config.toml
n_layer = 12
d_model = 256
d_mlp = 704
vocab_size = 5628
norm_place = "out"
bias = "none"
init = "normal"
init_std_up = 0.0235
optimizer = "cautious_adamw"
beta2 = 0.99
lr_head = 0.00545
seq_len = 1024
dataset = "wikipedia_en"
MLP neurons of a small language model. Each row is named by its layer, matrix (gate and up: input weights; down: output weights) and neuron, and shows model dimensions 128-255. Each number is 500 + 50 x the weight over its row's rms, rounded and kept within 0 to 999. Numbers have three digits each. A neuron's up and down rows have the sign that makes its largest values positive.
After each neuron's rows is what it responds to, as a language model described it from the Wikipedia text at the highest values.

L2.gate85:519467489531500534429575470429553461526415547434491456519562534496534457428617459515493442538518501535433499527515529452531562415555445503569502527521554481537486449419501475537428550561418550498543515535403529522547483500547402440583566634533494439475492487550534504535417545530556488428458455417496479514500515556544525592519464399501497555465463484537582557515509502523573614488616
L2.up85:475545477461520581377598538399565534470488481447453468506581536493563469480594571496475458514438490444379535445542478533555474477449522494532477635492539480481459425468496434512429472536426533515471506557442520521479454527524476517584541535481552469567530491527526408517381528518515525450525487448411498562459488577477585600523454511473466511456432510575537523504493531513559473501568
L2.down85:475489460518342520546482519506516556478558473490465480507397433520507554480467488556493527531516491502586521498486479512574496509532532434480471457430501517435536461551521526483609519561513502560513490504544442522538522437477584472504520503503459533473537432514535504544525510417535455513520525432479496492499477481549465541423561541474515530485504481440582463529437455522488473450372
Responds to: Word-final or middle pieces that complete a multi-token proper name, mostly place or person names, such as Kens-ington, Fuss-en, B-unt, Reed Smith.

L9.gate252:467605489580460581552496433402513527562515511583509441412480623532581554364507449513487452537482500526543508424476432510598487533553566508469510494551488460300508557475443469581510497454484539591491515469558473397503444451518514477584599537495510429518529526556520454493515515502541484465414554539508512498496450568561592524538456554511471456573458488488438490520506431455498439426557
L9.up252:525489474568552550472518462479522490491496451565470554492497527576537590637481566470534539478535511530491587503493537474443614480483410502524500531544502439532567460441450457497498538469497483554564519498404504449418566453479493493417454595454520435544424508545521408564541441598472433459481507504481495499455450511515481477446458472538492432519464524522482500550453377520470446535445
L9.down252:477514520568502433484624487518463459459543485554417568481483537555491486491447420467466465555427521531520437460409546519515543473526463471476490406444455497507525494574473545490491519509434520428466503525527486496452501484448583442471555509427589507486446445511510523485519550502466454408495468517530476505394533508544482471598494520533650473499471448438499468472487567522606523442466
Responds to: The first or early piece of a word split into several tokens, as in ty(pe), d(irection), red(uce), I(TA), and leading digits of table years.

L9.gate639:487458371535592519525471556413498519393471551587523479553578504501510494471574357502502536437557465504507535418392573397462469548515591492548461520548521509461527473479566538512551483519484554460493499496533539567511445527521427506559467559467429486455553581412583489429464511524617549519592446518509560465370463501535500498478443567501530555438517541497520405554486486525510427516555
L9.up639:570512493518529542505554529378463528470567482535397542485477535557438372447428489567489485455451519526492471448491486604535462497444558473548557434533512495487463474626582521435528579449522547532531588601548402564468455509477453423601453590540444515472418471490499490487558519460476457447605541503393419489519485532501458481500462412533489482590470441421505396492442469561494537478513
L9.down639:479395497440497487451455432463502485420530494475425481508492508484511449530587530437494419564397449444542500529558465519537392506554478500490493475421473545534478446497517531402517518577520442530505579406524476486542478492440503387510497481438418482416431529525451509393400502469445465574435502485459500558578567491485461636428515526476509513416504526533551516472495408552459484611445
Responds to: Final word-piece completing a multi-token proper name (surnames, places, brands), e.g. All-en, Dens-on, West-field, Ipsw-ich, Amtr-ak.

L7.gate413:476473501551529549501528458430524513477523548484403473486540462547487512461526413472494557445462546470471520495475543463495467476575501469550460532488488484569597504555437543442496448521493587433572504485404457542470522517448484409406539551521492504566564588598438554558444483509644507462562515461506431514415447527561525561544504582463576575461495588490483543567446475488451444549491
L7.up413:603519477524433576490463481421424494550497500464512527377568498577458488469535488524458505487550454397527468515546529411511543571521512553530453492515419543461447504547527445500476423397540547512426420446535570478500437447423426489467511453461527511564387638464516494474547484549503541571535531465507491524569565452491537499492482538469517502556483597525465553516541443493517453546589
L7.down413:474497502448528518516530501528546434482476413553523462557466504430400502526493458552468524426523473513517487497523506474474434527506500490483540524556488449490426531475482568583527499582536592511379516524491428477465543463521447492668493555511450421419469413525505580550518508440449433491422505515561569537573507363455586503547561523545521614516467432628463568641471540545559399550456
Responds to: Single capital letters or short pieces partway into acronyms, model codes and foreign surnames, e.g. the S in SSR or OSM, and the M of Mansfeld.

L2.gate477:590362513521595524503545533531454550605576563571513495507500436534562503524492559583445487414513430510470486424464476584456500493439547421496496606491589519368523539528554465470496478535523458535504476520433466461432449515443634503526542484483554517489414509542542570510501540503494577517562491407443493597421502524515541587510524483427530484492483628502475445512507433508530509531404
L2.up477:537467519489560551451457450461497448519469512529522525529521481494551468484536507499523484451605470405416466454390465476497502493520531559553445593530608512476492506486504445408469525514563490439515581550412489476392462460547576473514467573567512486443463538514536553527555551505512574468560420500596558501468511530519539514504461479476483511495486541489557452523497410476551500523525
L2.down477:557490530446451515556554582451457431464477527404482461432489540515552402532380489557474454482482530493494450531525497544491498518480547494578432509493570475409441403480429547549486525450476543483517515475492545523492427492437490476559576465520461511548428523474532466484529484489431606510591492498459525537506452509528521438468487493446506494472514418424437551555497426460475554523466
Responds to: Commas, often with "and" or a closing parenthesis, ending a clause or phrase mid-sentence, e.g. "1990s," "results, and" "(1971–2024),".

L9.gate426:566439529486490411602505424502569492477419526504477475505507453564461446550600519479439507483474442526452551453440427515506485519560502512500572428556532530555484518625565600510579570570562516505540487528480479597587487541433537467519453460585543484512517490558535510478460499473530548534483465497601503521415511554453517524540464468509459550597461459500475468484514577539456503614458
L9.up426:473435477557518446631585424525515594511586468516575486548487480558540455534522562442513559474527536527496516574443422486427420448561544526530477474574451603541471505443477462496459528457590517476508521591522420502601507516428564477520415433477620516535480479542469573482461523513464549539520454529437545515524571475466623499437520491616528560502501470451511535521451554541531530514487
L9.down426:502497478568421510546519468489552498581585483478564585498463514496499475509489410555429442510455526581384523440487477560526543543535523487600534395537528515526472535542465548553482564499506571540514353526536454501559512498552507437553579476461492469532545491378493459507394496577595495501607547486554483463463603564576498489535498431564521493530552431483507438548490559427471535476471
Responds to: Tokens naming or completing roads, rail lines, rivers and routes in geographic or transport text, e.g. Street, Line, route, railway, River.

L7.gate130:542480473433556456412536462532535473450615510489515595465401486410378513487459564412379490454449489485436566475403508560490470373549506448461526447533458471575533539526492575517503440575539533546503477506489508485488537554450523472531467512465479474460544600550463510531372460485581425604530582542504532629530503410506523531514467607384457434460480529478539473509509527521496460432479
L7.up130:616536523400525546512454606504498504503523509489563424555593483499501492476492412571452453461524460533550489443483491700567560542467519438531582512437448467457501474455514494523554468495564520451446493395525526451524405558559477559461567536454572496488376488532490373557547548567448461543471453530478468522483442496494523507467510414498494553328491522485535384424488490606559592527532
L7.down130:498580431466411509443542573468572471482482482469497600507619639587473565494499479495572441454505468524576545577552529444507496519527498534433448497422584586477482539552505571476486587533563539522493565550450447497517446430520569501499600414543468496498554519484535551485511407590506542541503532528485509549504540530421415497418630575481509523521514495483501456555431459577507562552451
Responds to: The last digits of a four-digit year closing a dated event in biographies and histories, as in "in 2019.", "until 1951,"; weaker on "her", "by", "later".

L2.gate660:508537550497508484522564575489530556441489533530561476512454496510528557629461442505544473452460426454508512475481574542515489571510511439495437372492569523497476586584544437504501611577538578561511521494562441466575487484594476597501487533524534477552491581556482545557588518511583561521500465547521478553545507504579574520503536508533537526480433580479433451521520458511514482499473
L2.up660:407514483433437432414414387504539553524496484599472436468542474439523492467502487607463489551440509501531526496527537544600518559397535438505471451500532529544455483580421664531503467512536504556461382568475523553461476408461514511528534526567489507567555549508456450462509430568463425521537520527570516499512438431464526502466532554542479499582491426512460400443508515497487440473467
L2.down660:480473479473539508490485472481440606498500550586658464517534512567552536558489598464514438429500520528539510545558544507524499507488440472510526474508560460442398563482452399455528514470376570506499545496442514491536471503447511510505456548530543559566528549540489542616511501557573472515446488462549499525534450554516570454461543519544601557443523618472423562557479472558457608501458
Responds to: Capital "I" or a short first piece of a word at a title, quote or line start, as in "I Think…", "Is It a Sin", Israeli, sy-llabus.

L7.gate446:482519413434547512434494533486541545484459547464462435415557546502545553501476541577445589485426547520451464506461461505463447463537455493585555454440527571541505483503589559523494504485581544413511468550463483531473413523505420488573507501511571541490477545468467474562421461459538524584471473487541466462536524532421493500466417549441540614484516497553578517506457573552533518502521
L7.up446:394465435559602460480452524410413533538533485488449505554560564546453463504440561530538497382474544477420493454456468424424389515618486563560538588477359510488509483435483484504430596496560486441503478406550486470511565488429478514421485468507503605398463595538489502470504449506623546478483454480481506538489500512432565548459450523463449478468518487481453496430465392495508523449563
L7.down446:486501503539495489635461522489545490471482501506523519465552517541484563474463514496571527430479475518482544558449381479533463551490582547399517547530490516514439482496512495452511446496495528553448555522494517506544415541461432517536457525408484523474456550539540461421472511453447517593523471554502483551430572616542449549555500412482526532414502479529560505391481465542400422463428
Responds to: Final token of a geographic proper name such as a river, mountain range, city or region, e.g. Dease River, Regensburg, Barcelona, plus the next in or which.

L7.gate638:586481450451576490520573497568482447538515537484389536521540502539507420399524484404515546439427485560481468528457561637462443552571413525515530513486568484470443465560495548496571536569588489523544606517484562504427433528584506506528515520543398452512536544539453443453510490479486505497500497471463495405469443464546546633494519523487484546523477505597476444541499465535521596475563
L7.up638:476522500523533522429517530530457413457623501462463558514535469577479491545559458538477479455519500492470560457437553597487492521445446439448485504494512521497389594539570549611527518461625589514526569459434591426453432558613405538489482475490406528438516530455451544529567505477474488532482382454432615476453488484531521565414476510435501532530490462499511493482400497512502544487519
L7.down638:559533546524544492548475445479473517463496546495455471478422524525578494542539464492546466511543460441527472508542519555590602582462572423493511410478390495502517605488491435507460599517467511471508536562517414506549521589501521443477487544573505473478405571485655433479547494502539522544476441497498546433579527480570560573576437536540459555499458575415587488455498551542560477550485
Responds to: Final word-piece of a multi-token surname or place name that starts a sentence as its subject, often re-mentioned after earlier text, e.g. Green|berg, Fost|er, Glad|stone; also sometimes He or The school.

L2.gate273:516511493434569455451505586491551441456523529476381510475561538517529573404403546516497536566446376442570440499530572526491519557568468480505507479478469501483507480522499515475517487499416465532607552511548487481425518444452629410551492513538479501488422450546487470523463499438496496462516582392594475498513513574446484565636565576620434530521512583487525429474516544428540528503496
L2.up273:511519476439505500411493529547490506395558506544474515495529417484484520500479448562522415471447370401592496489522516602491461518533458511486485469517463470566526449517445574511578508488488494518518474501503474567442487511443557404554544394482489595418504522520525493516433455548535476501493485557564525547426520491468537509517573629640533561465552507542541434473494507435392493527447
L2.down273:445561508425525513498489445490448510474590451526409529581489409484510562537446435539465428464459517422545493475474511444436547612495552500475458511493525491554414555481539555487520467406532533465540513489510530481504438465450582570523473553518507563468515409515495401540497531566559419413466532519531454545537554438523429445567491568517482583534550486468493513441371525442442509529519
Responds to: The first word of a status or rank description right after was, is, as, or became, like listed, the third, one of, her.

L9.gate245:453485490484456508463572451603340427430465524504495555473519552528428531482472416431471503488529373525541533473538470590472457448492529506433623470420501607504493548532509487541558621480498466407508635429482548464533591545426517401456443538499487578494404497512485483523506489540454605550583597507427495447516437546438512491544476442429563505479561476426403506494488486535476558461498
L9.up245:538477474418459431567583477528560441510545497551536471483491578494417559549418443464542569543543530583398405528524544525474445415472570498498490492507551465575504457504533520527457395434435490548617568437476455440511572533456427475479451512415555437481467419495421500504509476425586514521491588502515521577590491505481517529427579507426448451457536454446572490483466466536468517466516
L9.down245:428578494507454502394552517472472488397498542406629528576575547516461536568536544436525498437529498523544508456580516459484502518548608571500563446532549540508492548471481544473450614423454513418537582572542457511456551508450487455546594466505433511464499519440476507580583487586440551516465530489452397455548503531433528534457538504495559532421616411452504570485467498510566490520498
Responds to: Commas, closing quotes or parentheses (and final year digits) ending a noun phrase or date mid-sentence, before more clause follows: "1980s,", "(I-10),", "in 1937".

L2.gate379:547564472481466521585548430588500533353561468496445475502453514581572522590420407484455525457544454560463545521519490558478477483534504598546519544445554530480489556434462537576549599530586477405506427467519522544585499564575595563601525457531496511499517508489519485467524626487484560500491485529527436557486534481453549453495541469615454575488466575549502470457510511508496470502535
L2.up379:591507544521483530489458463555600439510562477507481467508470474497509494430554450596581550490499493582472494479485493515494481518590499532531472466509522519472514389530429415523484543615484548494506420586569441531582452530468538486621523523430521595511392610463574518475413500501541569522478482504483532333420529489498454530453464448540434545515497485542506566482495542593479581586577
L2.down379:462600535479470490557408481495546513557513461460434512450550517549479472548433517534482493463436535472489533590532544591504423425520520500447595503451447439464489418477484466569478448446480475487599484608491597497478462581504544385459536530444527568567477469499576448566528489537539537522553558411544412498564375442565516465554476581500466363482492507540482518479471456535506591365569
Responds to: First subword pieces that begin a longer word, often verbs of motion or route in highway and travel text, such as run(s), ent(ering), head(s), pass(engers), off(ices).

L9.gate370:488531533439540448527503397478505572459508612532437571447469519446432467562492440536518579529448458484583468575537461466597511421533533491591475526535470495520480425488555427565556434478506421542492562474478537443569555503494514511533542448476500470530580390430487507492444464554436470545541516370527484566543429528551372512496512554492431478592500486503436443563528561479519437473499
L9.up370:515530471455567448552435522500466458416538588597431508552504454504400474457491549532445519454476554390409476462570434517483482465490496483480516531468448457535512572508575437456560517592641525491462534474579470489536436567563579463435497554501491538460587440593566486515518519439480460657514520522521596552483499454506455530462449505543492519602503533427523433511565537479499579579490
L9.down370:470468540494497551479478430475478558537407476508443501603438560479452526445471405534418461508461562479500525481556583558447508483511523520619518430433557601568521498519500548566555525590501536445564478492569529479539473543559562438495545519529528512521511536450451550571573485443488559434500662475480438532429480500415601586522513514466487447566536504505457591482533545494451620503543
Responds to: Tokens inside sports and competition tables and lists, such as pipe separators, word endings (reg-ular, Adv-ance, Dec-ision) and "former" or "team", plus scattered prose function words.

L7.gate178:533466493525571556565536527477538555456566576511526502497431519494472442519387531488619530432461563404530569420485497583561565462520513447498528481487457559512485465456557424486537459472549531544506511573507522425564387471375561556534517565531490386521570494497422487500489486454450506472524493461452460530450566544515476506576412558479435403531566472551486523495457536461502481503521
L7.up178:441454485524510433475508495515558557474492433557446484591534534517492484589462491560534511504472467531453510526528509509526493460471391483528505445630481548504533595521428594470474628465635474538582538481497528526516543533591524550547512439496458424526544482596413505442512511542554414512471493433488545443510561504572523507473415445427449426546544582507411420504493434495490565438587
L7.down178:545511437530522538466497457465506448473542567488362521509465476473425459520590472476490423531533500506489557503472490517496461549410427403580475500447514437437525522483569458492548417502516451460486480544460626486512502434484441492437409541522474566469492567481545424503504509505594603449524444569469451462497433539495534583397621450476520539555542492531554554574551485549452453519439
Responds to: Tokens inside pipe-delimited tables in sports results, election and roster articles, mostly numbers and header words such as 1, Win, Set 4 and Third Round, plus section markers like === after tables.